From a checkpoint of a small transformer trained on Wikipedia.
Size: 8 layers, 7 heads of 64, MLP 896 SwiGLU, vocabulary 16384, 30.7M parameters.
Training: a variant of Muon for these matrices, 457M tokens.
MLP neurons of a small language model. Each row is named by its layer, matrix (gate and up: input weights) and neuron, and shows model dimensions 144-335. Each number is 500 + 50 x the weight over its row's rms, rounded and kept within 0 to 999. Numbers have three digits each. A neuron's up and down rows have the sign that makes its largest values positive.
After each neuron's rows, "fires on" lists the tokens most often at its 100 highest values on Wikipedia text that the model never trained on.

L3.gate568:515468494406499498485412459449464474550478486501455577518473459525526474506546551564519555377505578583520456482546420530516476521476471497472466608523525501490474369451609467542428574445510416510553495581483496551426448481474558538556477454526482419518512583531544561492508494537486549463557520505540601559457439478518582485495506580509412469511451467456466473430560458484438400499502524597470484513479585481488477672444533407492553507464509492505539428545592588461606434433458550454570592566572546473458483451439485544541467536442485563483511470494445482489458557521473485456
L3.up568:505414515489482511510559522501480448560461594396477542471493519530630469459550510464510488519549424571468513425479472559546476468518481432433488501516450476439420382431532439555428538504479530454517434499443473616511586532556515463527523552533465469542522500457467504525477540470473603499510570469501424527428424515489507524471494468392366419486513512472453496399609486503484510637435576557332513508486509429524526602435575448472473476536486492543460579505514568641551446411493515506559565515510538518493491571448467527416531552357507505457454460492558447525479485518444485474
fires on: " while", " was", " when", " where", " While"

L3.gate283:491487417570549619343522450516514494550568515501566516464469378515445467485544543525449465584560478501475468516494453407489520508520607494531609491448477533549541530548574537411455552532517522452540582457571444498469460504537531511454544519472471506593496541528558533534437505515485498480520599478489505443516456422563477546464536516536409476498580502506380566538535534627414492522513558480420498472530455607563484507496494505496574474398484480523488530430546510514495478510562514448528521353441531542494539389462470445425528529583589563548491393413510506538494434536463491475
L3.up283:489529506483487516474454465431453504621522524527545459565435459493573526517472552539500387502547528517487445590463540511462475507593611470616507584555403509472482464497477499521376495452506563528581548479445542524488431531473562483525501469448513512510508569596554549518450498494444449448545457428513542451526471487569529459438579573411513592564419522478566593485528586455371507470542550471545517523491577462551512521500598478478482505506495516491492482515594504433552493581541440490594517503480480431429525435502489568448555470479501523433515524474490481501592521524555502485
fires on: " of", " (", " from"

L3.gate330:486563452453515443431443586500475523577446519475408541519535550474501414464431432493465561564619509425563561538565595426485548485527534531423482483488513454482435520467564449483541552591425471499514550452432453539531430445580427636456509504562388528495475604600556507515521563503541452517525493461460574510553469427506479515431478511515472443468481481546575516576481493573523460611495463533553589444442504499525468510441503465490463496536546524432454478478505449570427489422496450562517509500530530434562473623472586573512553421447544488488532410449614476582516587469520476491
L3.up330:447481404465531536376519405570434439459414519494428541525521507545515449521463421425445467497467455554462429517523536490560548552522548577509527504588525501553549412447516433445550595517458446521528458454500485535558457482464522551489561494564499515488545400619576442511532440505504494464562567541511432509458506571419566586479422418425448515413589456565485447540410465537532526416442558590520550446396544543539571564557471455499451441465344433542526397463573433481436494487453499439505521523433455565501503474565541463538482460404458494512496490468474451465541381469446574568
fires on: " for", "ed", "av", " Pok", "r", "it"

L3.gate222:532470491501537591561490531636497497479544542565476472497506456420539499461506466476465610551532461482523518435606613500452471437478496622465486457458521484440518450452538602486515376564453409454456420422533394533472592474529577541435484569438482575531514528533511467491506580573457501569519559456517505529529572426560466519496496468559469487520449563499491588472474458467554510568457486459520559450555342519576513518610604474408476458541441490469540550483557602516508480454442532482418516474457585425519536488472534518508515482502534505463553610491465548623502543461488426496
L3.up222:562490456495594488622513575476414533418490519574524450525579425436489612573515564496523541515615560574521457516484513457568533464442565460505508417486509543469464455480439523520513541450401459535572548458532539560452494509529547444397386515511533568496503471489544560472575571546419448459508462482534498465397478464472461494441528460341483519511450514455579544458501509489583508573493507501479507434524576509446461536493500483508501492481532507556499534565542530527540592540479520527573517482505534522424501388522410503471502529445489531494512498507419463446461430519543525461
fires on: " ;", " |", " while", ";", "),", " and"

L3.gate125:336497521399499544536449599438649518417441493447467494540534500540501499466577468485577537412501473483514479480558577486438581505517508414533571551519554477543623479519436581531568472508514439555524490510578546578593528459403506476497536497469392401532438459546559483513434391495538502537539447497509387514471494518510578486574400479532543498548479594542563385481531438565460489456462486489408545500441418454484531443493542463473559549523462509547402479480438483527470515475585519428510502534550434470453479400489494459527473444497433512565547552491438506535435457524508523441
L3.up125:432585585540464485539541483470525497578492493546402480576501554492453582391427501478577489507488509450542498532438533524523424480406549490525538464432538476581584482537492487412570492486496453407358589530613584454508442465510562511515539431501457450584520578530501449508525533473504360490504578528498517572564465433504469513590448474470418551536459548450465433539475509509463512497347407446486566414472554488457463558408474537457482545463532544493423550551487504487457510505462500531573510464520520487454504639467455480434504413518458426553530511516467507562509425549593554525
fires on: " is", "c", ".", "|", " in", " of"

L3.gate521:515500531482496466452463473591604508509532364587483525518552480485414412439545497483483498549484540504433480533424570500459511422584480554433475446466514518451554390500491545461585515569466464481533516443527486438568392485491549577583470570463494568511419586577504538488545508448540598514461487463587507510599518446585477421501459434464499546424514609500461451500481467404482535439550472520480486554529513512556502379530544459476498511581521422423463565534567400539516455563507446456504493454418516442502414496541554528518527474475453418501508456529518562444437443520450480551
L3.up521:475442359609546545552549523515524448509595569433522501518426511493501520484500529479584500437506516554509503408509642555490463473532554562484413522580493427517464515499495534493557581501469483519575619553506458560569584498472562527576540521498480518574495532499475412481489564488494494478561440446519480533491537451577546480578424474491488428518564588529562442491502441502496510504463535468489509504426516486433563475533624448491440500507434594526487436419458541529555451540441574609440598530485597477480486458554488509557472472435507494410412503491557474498503525521455428441
fires on: ".", " /", " is", " (", "-", " was"

L3.gate721:575498531492532471482468530483478563456517402553432492444481460484408525521440490581391526479504496488551472626605488459386621485526556567503446567451554524537446453563424458475426427562537512486601391528509468465506493464481468500575469499588471509554564568560479552447484525545489609508452480404522452444549415488437549505493546488525483584518501464481604575469527454472537584494454607584541543473489509373548460457475556495455501543489548455466501437406462550389472486565611426516534514645371440464516507419527587526551434537512590488547509505548456384582468487431428487513
L3.up721:541547604522538431528526518479483531455579532490526532488464553424563452540447516423532516519505383504508416553559447514340481579577404439529494500514481571519573502544482524540441504486614520498567509491493427587545585486514452502541463580536423609443510531421517469437531392470557572482423533488606509483441499556435502480464439499527482555454541517434476476461555457484525459536495475475483537579601430460417489457494533497508491468490515449553550487511554541518476517549593442464595472558531491523504578486588582427480533514583492523492486532437480562508505421505453396501
fires on: ",", " in"

L3.gate321:530434560470475516490467490447461432477526415514529479511460474398420437416515516508547576426497462439510523501460480541531566428498551518465494532445494491617462486503439469541614476478476544517466438403503506402530566510551497470523475439460560494518567422477429490528483535375513488497539545526566526528535546457453478498484555540546475501409575488515501497454441582482538457523426540409577476415491472464560482513545511485505511519408490458458509516481525629415456569517485486376555467443510493439568538511453534531414584526499467536555454390485451404528542422469525560479
L3.up321:530563453555542448518443518475496504398519536556568477414535460488478499564464487455479372533517455496461497515580470477610585563431500430422513524407537595624547518442485463445485510586488542482460538561496536557558504537576466555488492541503440542451497539553491463483453455466543443490550446586467571452555384585508474607471464523556494513429529550464408507465534382540579464524517492619569564510425480575394454526541534540538541452513572559440505625488466496490576427416548419549445542514575551460469508515538504457494451427587564479523467528530579494469426478612586474530
fires on: ",", " and", " to"

L3.gate225:423518533450430472481566438464559410517516486450523495528536535392576512526489537495530532537538488493535589580504542557508556479505529405529508476584589616473590507500476522476462586550476523481512593465521523498437517520422564515595508519457547400547520562454489469542539487458500522503532432419520483536603538543596443513456601353513429559536485417504451596473510490517428525432469412514536436520392528466455504484600516368495494442493547528508473467468476516546510515497510484556494425494511445519414457475539485477437549541452466528478521463553476518478566551490515501483
L3.up225:379543444415416446472554461497470433575576535545532435559487421449444569511580455524535478335450509507485578508511504429506434444505498492521513532462495574568543474470433471472414438660521495447566537477519553453331517555469479522530552556492468430560436542403475466490522473510597564465512527433523514567487498531469469541397530509436481545521445543476507590509438504496390508456384484465463445437491485544497385522425595466521547478457480568544497498599490468438563473498458502495401530587583475514453440468507552497455461426415480509519508465502586522426510542513556500486
fires on: " of", " in", ","

L3.gate803:462501524536542533472488439488619465513546389557453485456552468463555517425442527421520459451614498492546496500499448472436404460495544464593534455519493502499462524486454551442642498477589446517499463457450465517505437475549533475486529482504494468474418473565466461573432529588484498516465563469537488421495545543524460532502570424479526479491492397558476586504522521533445443553477487508537558492523438551495508499584417446526466453504507480517498506475546490563552517481481483510508498503558533529493495507493486468556511432504452467500451477463541371488492503522443605482
L3.up803:607512439521428495481434431545513508572479551448493489557532486417477431409565537513550480517495507488538504452505502515615465491461566573537506493567482509430576503526394580375541463493494515572579480397488465532509569567565512439424391435509541514443570404473390517546532587470505436574402498418536517501524469474497482549445486503536552542541532452558490489461541449528422490429538560456513514547440519505548494543486522495467378476540507503488540525496566515384584526511496472538535396407582526539471499551460536586490592561579397467531469604594594476421554397505455508563
fires on: " by", " up", " \"", " down", " to", " at"

L3.gate7:577474462548557506533472483512494537527467496513460413480507451444540451563544569565537555433543497474463488513608494401409474417628515556407499417449471493477399534545557600537604544470531493607512591516557547494616437504513513521549448516428447479570510457529428504426581501527477544390508570555527459458471539501549611512473526567477539446490458507430503514439561522437499518573482510439536483534485499486434388525441526564533547502568496508480422415446542521537454511435574559547580446454514518422526391463491385514535513460416498478492475421516548552601468459535537475446
L3.up7:590457432464543538563627536477398506477493547505423502453488480435552425438635531535466430479417455553481487601596541439486566499556411525485423477482540493529444523524514508432506434553479493471513441467578569496497471631497540469508493514515502571448389391499532507451525509506497470536433467607531512478521569463497469434469525563404570559463558535404510594483530487489507535582471447445558473524427544486573497533502483477509504457510559520488419431545555435460454491498494486513545524499531436483444546526468593488526497443439508476520443510551554453471421590569492474526
fires on: ":", " of"

L3.gate596:545434574463462525593468525587488515451486550514504531497571545505533491394472578490517443453488483563533478516576563454573473430518385476414456472537485526544512495519454542462512492477416491517530486468549488489453535538399504546523375511448446516574481428458496516475511611478496476406518527581404533447485557444572459517508537547550533470533473497543528568428436452446502491507494612475506515440519476534594519470565431434467534570514582399408537527497437469584554521467426527488506500594494521483538460451481406471505389346444410455542541490448581418439490467451450571504
L3.up596:419474521474525430432595514518519492345542468533514483602432528475434442527438514462484427485531453546471444535452561478607424495543481476504386617468483585448490486514521575521519504533529549601472534584497451540536484503437531503548578452568509542424451536453518450569446496572498514479496520460504577483426472475488505438446503548493495494434490488469474515531532539515544548415564487391544559469455522545399444489537440425503494473520493443518515427483521503518520549551601439496620442444471570532434535491457510431523500547498467556560566432468518472476516470565546430470
fires on: " by", " band", " film", " a"

L3.gate276:589492512418512488525428529481550595481526467476526496479562574344480445514527549499492542534513546530500490509526393521506472522451408444448384586453473515511531488519541512577566447577439521482541562486520569470529414487382564562429575497504439413502492469507460483417467575510397489509485543574532559408581464495424484555451516391494581658572570538542451468433563492582473495508532490489492431430512494536443504432599481512485508548482542504541532520506533602459491577527536487384524495413491508516456519528505533438506634486408492557488470427551584489586488409529449559543
L3.up276:534523401513510518538515557520471531518506453506642412573453506464509586519511431503451471510472544401508505488475516486434515521479481523441589474539536497520482494492533513524499527490409495604508390511511538532543527425427556553468533467481536450514477449550523552407487427480534512496508531509534506557643465531485477457496462442487556498542487513511446623552514445523464494586525497471515504470512446536607480580506567503413418475485553497531474477429520433512525572471583536539540501510472534497555580510538438572455481369506449430522535586455500487520577504522462360582
fires on: ",", " then", " (", " but", " it", " although"

L3.gate808:551409440520524449537509455507488496528501531446512569531414562550558495507526456428501435526462537484492565430601526443436505416564490487472544551523529486485467527560595503531518458408494517456498461561427460571498497493468493549489494520470625512560476548512515440527442531540378530416493455520373502511549450477560596506574496484567454584492506552605561558480511509471459426475422548413516523499502427518574565512448507476510505493480444449508463420462473482538460541492496503520481545500560518543454589597537575423495418489519503462511438495415650501458424501506484504508
L3.up808:506477487509558545587563440486394438529434492472504520483529492432534570491542450574490441416523544549508514501587538427503409444481450607463510476402512638623465540555475511507563484486411521441481468586600523513495497570454505476424521480531480467395496568530389390546498514491454471406493483536513513488573463522556536460518549442472429509529484527511470585481475539465508451490513465439547528509480458529484561462499562503605548473518543479520432522550481535541467542441548600528485458417476446558485494603487436427546401522402445557500450473507448475443440499472515538543
fires on: ",", ".\n\n", " ==\n", "==\n"

L3.gate434:515474477401525585466493510448436443500527391546501541508523478467519483431466657556546487503525459461562489484596548475568473505458559432518515475587491538445529496492461525501487469493518443461439504405484494433481603558548550446430466530424426459527519569485532532512486452557537493489477425470486530463486375536521566575441442584468461430503487468488466470497402410468422472499362517487541408513417565616560493510495523390483489494480501454443472588533571482580467480548533458519475515443439557464514464512600492445455507505499444523472516462502520541496585527577515473502
L3.up434:493570534505524553465454478506428501464538493497490425530481538566539503535547529467509550511367423500563491539496497584573536435529550541507493564571518540522617530446533449540464459521528512532526544426546550455493500411563413488442512468457530491596487579446426509526503497517484493463542547502485482467527533517556409410501461536464511470479508473459498492498408505482599567496538535575491600533505466574593431490544589521487570556579563582444489514591561583571441609458411512510538534504511536509436454544495539432452453441457445541575489512427463542477550570498567457522
fires on: ",", " and", ":", " |", " as", " &"

L3.gate297:457451465550478504547488476529464639480506522474606438393566436477581480503493499502440560480510506497453562433523475557474542506474502575455508529503543542554447495479533493444497477460494535402570561441523483533514529573539558536523589466481511480551358633451507559559523530456505516405415626553510542443464547418556488409414510528525602579534482485517457507453537480437471443503477487503582518480390442533561619537431462501560530579418553524520428491615471510423513540490453650517520503519520435516467523519542646541469457456560539460519459472575491509558487465508429481519
L3.up297:580470537445415497443545498552574478515540564492472525459481429501486487468443488532530559462516461414438542565490573559538540459511535419492433546550490506434451470510558436465602515348535514522530506488491508463476464514477588443498422574556470451500548513454504406486523581444508478523441510509506500446487493384526494498602515513533416610567482533485369495497529517507555592535440537527448480541435506495528425607534523449495530484506507476509500508515529526582495500504522489553590539514509480548450440443518403558497522407560574466515491461459448543511532520503592491453
fires on: ".", ":", "j"

L3.gate37:529457478530483467565501490539449429495503558526493480468483508469467593527526540458505552418513445551446532487520532497491522531507521601536556471449500508525550510524474546483521535502489454558494449429576504538467491495654571554460458480519453501427574428523624462511607489403487418576564511568501435502426491454426407510501510545546523490545478499449496505478424403495530480614515561483477395424478487561485503503471572486502426478536483434600497530471518472465504510555460490458478465482492462553447420507442477568489493525477542531554605504501440474529402469507509538464
L3.up37:524422500596496513471521538478466439576549506491576520584464539526494604513630545473364389528411556465511447481542475481485506513462518467485557476380428450530438477550492523503493518473562614455507488484594475498485562488533401445487441531477563481580484553605502479515567534507470525483483444527510463473587511485543455591525438464556479487531530522448532489488434548504500490537513489519479399447503558506603435545507426583555419496568431442344429489453561488446486541574501560477590518603527590488510484479529441577555468607500493453546485485521572539531589547518544483505
fires on: ",", " ;", " as", "),", ":"

L3.gate57:475428527391532470559579501513473511554487489416459531522410501527452500477509498610451516522398559486458417601438571506515509375554504459445563433467519485531548486538421613515462523479565551446529481570489496558502479426571509523512470497429488518431462489629548466429459522527566536510575467558484493496485488513518499574540571555429470426511515459530506563484538406547446503451366368510481453576539541552528523500540513483503483551592479495466444525387514474456580394533372511552444540483404529420521488471537505565489558453574482391456511510433479507519490551470535497629
L3.up57:463441487622447421404449426461505448442408589523524531510503428457413462531602571512460538431443504432491526533498560551522529464478503508483542457514441567551484548464522479525498475430613576532520451565513477384516541415554545514418410482486437363458564557522497538458597533450488489523530573453598446482553496539422409584489443575557582509469597480516609523504547510561590507525468567454545476494580528498491562557600515469550502504481507477450428470432517562533480419449531510417503502519458478557521502458435568472437459431442514385570515508571485490455543473573538430477
fires on: ".", "ols", "ers", "ts", " of", "ade"

L3.gate351:544444432444524470509518527580457503484482517450591501434462496456558491525556486525467486449536580471533471528418506524535539587476494549423423472490474499465454516507461527589539571522523484506472520481493486530495495417597451413454551449472524514480480458518411592462461464505519549499499431520442467626513453457441465483495546570519493487539471562549500533467508538487447448471482526475446556524531492462470448559478567542560519551499492481495458484485428549516574565579521490499490511531525478464546502513474469473392551491500497527495509465516442561495592554557562592515
L3.up351:467539442478552503515468540516503557581504476540534570402488570498544469551459472537484432505465556414518471495495513465529532465514540413436476415567465527543496510453470566494411540523468511545502523502558546530515412509556447442399557600518514530471559486437490496586422481493600514516406496488479540556521520599389496493486591462490464509583559632540484546427467459487517415401521560549512490490520542553403482503454514531538545531543533485502523468506420622499560468588489392430545505475544492541537477442478534434433477571442542495510428536476573562462536475498555514523
fires on: " to", "ar", "ill", "az", ":"

L3.gate189:430563442456523429473573490517493580514487488543487509510555507532633489470433415536459614596473512486487581509406526535585537444532490483509511529531513465587419517532525542522505499486584439555555520543452521479511504430577590520534567604485515517384533489474485458528403431543575473531530435465554514503535517484553527488479470492487442472446509466579457461513469471491437461507412406521504632516534464514533509382470479498512567425519484552522461515585572461503547509463625541517567591534519481445533479443561539533507522468563438518515537457575540558509546530496561490548
L3.up189:542550496541458547497492545475352517495480498505446524556486453542506553496548576414508589542401519478445535591544518467464556552525503429449511472472494486481542407472383510550537537552571490387536461523483467469467494539578521449500511492476479534548502539429487546550534510500482339482490560399522435480487557471473519432572525474621515427367531499538508404448494458499460448538479493545509491426553523596467541507472485490536439502521486581536431542447522488510481536499493561518583558431493556540514531436537516487483326578443433456462458515508409434490470525503403478546
fires on: "is", "a", "iv", ":", "ella", "pen"

L3.gate292:565541505471642444522559452550436507537580416472495465501496427462512509459519525475510521540460559529463530508531475557468455580481489540514579560469446488496504501565479525496538494442518475565506524442535533422553458492491426495515467489495516529549556516590538557507433546442441423505516433450476469601527540526541586496479568544513402450562495481460447453408374589507397519491449569529497531448414480550485516590514403477457590490587480485456422444573489522569543503494558507623505537453441491513606374481514448533517406452378479511476435394557506484533466444507525517563
L3.up292:544534483604603458548540446565447510418457576468493612542615424520537430441482507461522424559446491525528521456409469487475415496490469473437540545536475547545636489533521557469513457424400466511549513513567507431384475487525479557511440498459485482497526492546486474482444549631508534464577573485449449476620472577582535522483520511489443521508540503601470511537506510458542560622564448442486525499543472580435473487584482499465510475616559552461411453506447377541498559464443515543523461510574559513532488461527454449372474506420528517499460548561489498590557456462518522476
fires on: ":", "):", " |"

L3.gate67:495562536457493355504449409502517542458484502445471451488522474446511394477546554503459510445459485515627519548496479455573480341513540596525503512459526538417406468574469560473564560439461471426449430523532458467505590497524511428461461505627510533565596565649483539459452599504501468459523582412501490500455530516489527395532578452517511515437505504523493422497531452594538515479488393535499513522574454416579490533489460506568511401605550549519553412513549408549491506480569548509552438569498520453475465602545471454523484500509434471483544525516511456492490371470429498464
L3.up67:497467420507469426496641469472534526432463546560480410516500460543505480483578470585536523395449476514439551504442594427431581557594524508545547439478559550466530448499474550449542558488539476547565443550506436427533527515538435465527484503480503604472541556482410542472457541471492467455450571435480486527453555403552486487541494512501520565434478470573523487508489437478584514528619476507551497602550468485480475468584398559534461453580471532543540442592540467447513553464524545483645485518544437540445536517495559462498482531465476443495475509499512506477515520601473525552
fires on: " by", ":", "b"

L3.gate387:557512476502471482464550494560565450514515436494418536493479596476477550435480436585520484492491523464517589575581441489462461543540485520520451489484468456589523455474493568417566530502543482441454646510442442486547520520430491558442453558475479478614572569504501464510535466491509567574523477500396485445641569441530504495513512464521478543520486515562403454523466491453495478519374536533450499549493514414560456548521439447500502485503475442487582496557511524533468501532487426487476500498554461434584464586557547504452494492559433508551474468474435487437478487559464511539
L3.up387:437603494521581511531543440424468496507492384479539516416470494546567425606588464570565549548596466563475449528579533570523400460551576571579504518516518530576557591478551424433536486600503526500516628485407563499533446449472468413389544622578503484621543487542424465487447491503499505467508376467544484438515519488555466610496488565435439459520534520489624563491526492472565504468500471557486462537476492555511527482507537447562487599468526562530484575632585433511445455474551530430399545532491543451539426481537536510479506499540507600467470542536548543437533486535554522596
fires on: " in", ",", " of", " "

L3.gate137:487544566481490541511542461495497499491636476443492460497433518495466447356440500526465493471573499435524489491581514437528560467581533511491491473554464514526544519458563485429407476537517501465573518458492536531444482529437463432476501457437510395521509537496521444488532532362496517453505492414509542586527555477563518531461501523406490526549481535535433541457541478438479453434474458556476468569475546554423469469515499521480542525522536583429471539547532487455497488507469534550505559438525510565487459529506540442476419503468466426460552475510553564510572503546466488493
L3.up137:580481501531479567532477553501472413466510523504522543417492519457562481441471492460480460606400489517520590453550525485521379501510493467533448561489564585491507513483603486577466527387549501512531563421573533605437562477514513473491468548446480461430533507492491464460472442514440446514569447511453568512490547550452521477581517458580516552504454473429444501521546472421638480578486446559492434594428475498413552574416561617560417411512434503563431552504464557514548591520460519486500535392538477531512430505560460518474584447479513453521485600510511491469544568494559458551
fires on: ",", ":"

L3.gate335:442585480444444422528532572505531584496507442474592484450575528496495407445500390479573505452532544530480523494532571529449474426453512377536460500531513535480501543574536506499598522550500489558541491511581532416538469449543498535529415543422625591555521537506490422534508414433531467459462537545474518491482499535502543512461480442605531517600535519511495496581526484533483459479483504569420543610511482489489539410568433539518493508503504507557488483436500522448470477517622499420502659503500393524480477485445553467501519533542468351497556533521444476467457457535487583479
L3.up335:516564447461538539524461460514487513480473611542511455456534489509516535524451515535532435420560474565559482486414479485514571446446448498502545428483534508449429536515433457572469521450497498461545497557526488423535510480425516509472551528498586575543558535547414550456470535516532450617507493577502467593498429506493567502501470544473535511521465467445569490492465503467501615517510570508449597460488524507457519457548478506551470541518549475517470519511485583519452507489576633498454473540484479543440331431534478528461497570416536444560481468565570516386496501474449479504
fires on: "–", ".", "-", " /", " of"

L3.gate99:487407576526505532570598493510476513554489501486503530500535550532457500571470480459355549495594488456484498547505561558469498529514474473447512537428489473451460546485633507507519531530518438627557512494389442516531507605516505550539500550454503444534487504520438551498454388505553520462508550561407494526390441446561518482554519470481409579448424518493496465484555448532518485540525389491538496469443548434534561476482387477513519467468494562543537484535475467568510485465532584451501498598579441550411521510425486529494566509479525546545645501473528483526401491459538530500
L3.up99:591460476469536433489526498500457492526465566482492632532524433460552497539365501517455531542525504458491469519476556569608529569481434557489480519435510473628487512510531450506577563425502471496593513493511487391482496481570419600485508507459536510563491471556493569429538395388506508437560532527486518465489401482430537525408500521435490535453531547430514536483520467457475426567496467478507495553493477458467573577528508492538526550545485604483578552426468410430461557545499490524456548514574549494456479501507515526473475431603528489487597501514474572462490553540501465431
fires on: "ed", " joined", " for", " with"

L3.gate535:467483511438447551434432486485525504526532539465386516487484501500464533484486493556440500497481341436524444535500470500477543558518566501572496484435465532499495472505545473540492584486461559583601592511521544514484498452502524464466482535461546459549496555485504468552467432556553489450459480565433554477492479617583540461561509511531484512509470487415510415473537506551440461543437382535508551531568493543581483592544558422518524546548536438635529474475499567484500495473418488648443515494487401496530436493546495578537537403461541412576464525492466505492419524552495485491
L3.up535:471504438529506518467610370509438506471461468483511509444452505571546563437431507431500431468410523555535451507552386495436476485523558513566508473496501562486456488524562534456470514579472510437583492533507453369522458409568500483558451504438494470524501509331519475489500462515504449403441581590438509516424458513531491480514442557594423563420481520577512472644423522537513453449477564566442484500438456473423472494428401548519536386514548541552444520455427496471500532539463488456478461547462579591433471489449430588416407430595540542487484501528601449432491522561404539534
fires on: "P", "K", "T", "M", "V", "R"

L3.gate165:546527580504459541487492481440503405430541368571475525445485517466496541536451498476565495454565464442528455533600506507574588541454457495518471475558474517579497489478427568473504534563488537466514441557495452515440554491490486530502484500535451553505601519561514540594464478471483519529482430476516448478546527494587478488473571577509523538594459514443580504490468511515503499557489550476539578431475542519616499493514474365503538471486587454422496564520528476595522525535534428537516487506556478511506503545477537487469507505473493523530575455392515575563457543455469369515
L3.up165:505505581440452583406484518465514520446517412474501484517483382452491560413506476582505500501444540475494475510501440486602540477419540527577514455541609483503486452417497469473506540594566454415525527566493447479534612492507421520514426436544441604591481586554520438545402528370526507466521489503407519528516553515520454525495425490433420462612491579418521483552493480524532553572517462506510504534521440461485444545472465497472427490574529524409473507570443489531565453503591455580504451404563417493495493497534529431528475576435568559530476507436505449584524567516431478477
fires on: " were", " are", " and", " died"

L3.gate465:569518491500433486537457576441490557465423470482516648445522481514452467490430551606567533467496464520429441487541536512539533506411470533460568578524470491489499505515456440435539554457504546506465500482448398443560501494455465419481493507463510527543509530532520518520411548493474570530456479547368592482441444579523442511541450430436464549479472412551556534386468459576419499467512480521597482600521597569454495432514539587486510554556551531544471459537442499487498544479504578526510461466460516575444434441494557551493512521567540504541494450516525497477462493555423428495
L3.up465:520362479484503512514528487452396479480508491390569473375514436530487464554489507498513505460428536490535387517508540598546530523467491500467554544489549467509500470441483427463505533428472587552543460452536443447517430544531435508470610583542559526475532487499483505548486570565545528471479477528494598443497436542494492566512448534445479519623482453454461485492568493485404462534429492492598443610420545542421459490442552450476463501583545422505500588492458522400513545485526528530569586513535488442427389494507495514473518484540494425537476474510559592462427577490459506552
fires on: ".", "-", "}\\", "0", ")"

L3.gate319:530445526467604525554528426403491498475565518588456488589506582520481494471464506647489518518531526520527527562486477480466509511537532527471560425492537484507457575483591451481544581511520507439471560475579509432512495487505482639421503510508579565596455535460511526503443462443460432507461475537525520490390455500521501633481545475539487482495478638560514498459500503503521538508488602438547512558503432539470451505365551541534485522485514537533431577531485365473520498500514574440561547502488498456550544513520504483612440520471434499456527525573483412462482437482408527494
L3.up319:534555486511471446526578484446461457512441530554508558544437541542505563514499596434464371500497576557451445546506497520540562447472457505508499491533590508583500520461521492537504466459583541588405530433522473408471427465506478549506429547472503583601427566417546448414493477498468443493481495485509556509478527459480523527495473544542525544429499603554541548532418493560493568517565523470548526546377435477468402536507514422508552476488465629530460572597540528504497497573492520518524511469631521440509515522542444412538575585425600539478586458523593489503467527533471514455
fires on: "B", " in", " on", ":", " list"

L3.gate224:363526326493565439467442453480488488550451451544433435450602607489466477415529481521447466485476528493487458529580575594429500497415513449503416482562521448532487490604494452472571505508438552493477523564511546460499452421527382529505504502535475497546474587544482469439472478430451501473482460557476469554439479478453528410508405571469468530495541514531495523443480488485458423535506431467550512511516438529514534542449438399448553459488510467460450520457489438462532483490496470504569491458387471461448525550509573516604553428523570506519609565538524469497518537415497525524
L3.up224:429437472545595416449499499499536434551360415411456503510563526486625484469617463548496420513450508457474490464630479538546582470482486433522553536476467508456488581509522524532535530483420514457423554457487494553550453461569466509511400457570611572544553568499529507423533486422477495494565442519489432493424441588524519473503476537509403525478608541500466528514501455474480497447538428514492553508472549511447477488517483536472565481482607450530518499534470484535546464561532484521390608463450491475515558541520586515528572461507566529433566429564403506556491543487431492467
fires on: " on", " –", ":", "–"

L3.gate758:532521532398593526609570505497477471513567574465448555537455496472415497500461511521475408513501441457528495531458521569491571438530543536443533504437357513435462445507495516528475526480584541479499522555519577577501535452564485511548450567458550597606462472607493492560506441507517521527526615436526528483499492468514488407484493449566463461486503592530362438502489437456510448427450410418582538451527537512457568421485533455566457376435561546506536528570508471537438531491408477431459514539399552520558545498520466433406518427437476495587544489467485452447467510520467517491
L3.up758:424452590444577483488483538552546512413443517505504427553529557457487465497536532363574423471493546546556593538460499597503565426510478496531498513527491522549602457468523383523509463502604462522533485485498487451567556548492487523466521499466501484549447597573419506477493498467568457505499499539380556577413463456497499466514520549442534648436557473535454526499593584538509446519438511481424458542588545440446481529441666570593440445459476509545530480515521526528510523503521468421438542505417499414524538540484571456535506378460485467547504534414556587532580469555496470403
fires on: "-", " were", " was", " |\n", " success", " up"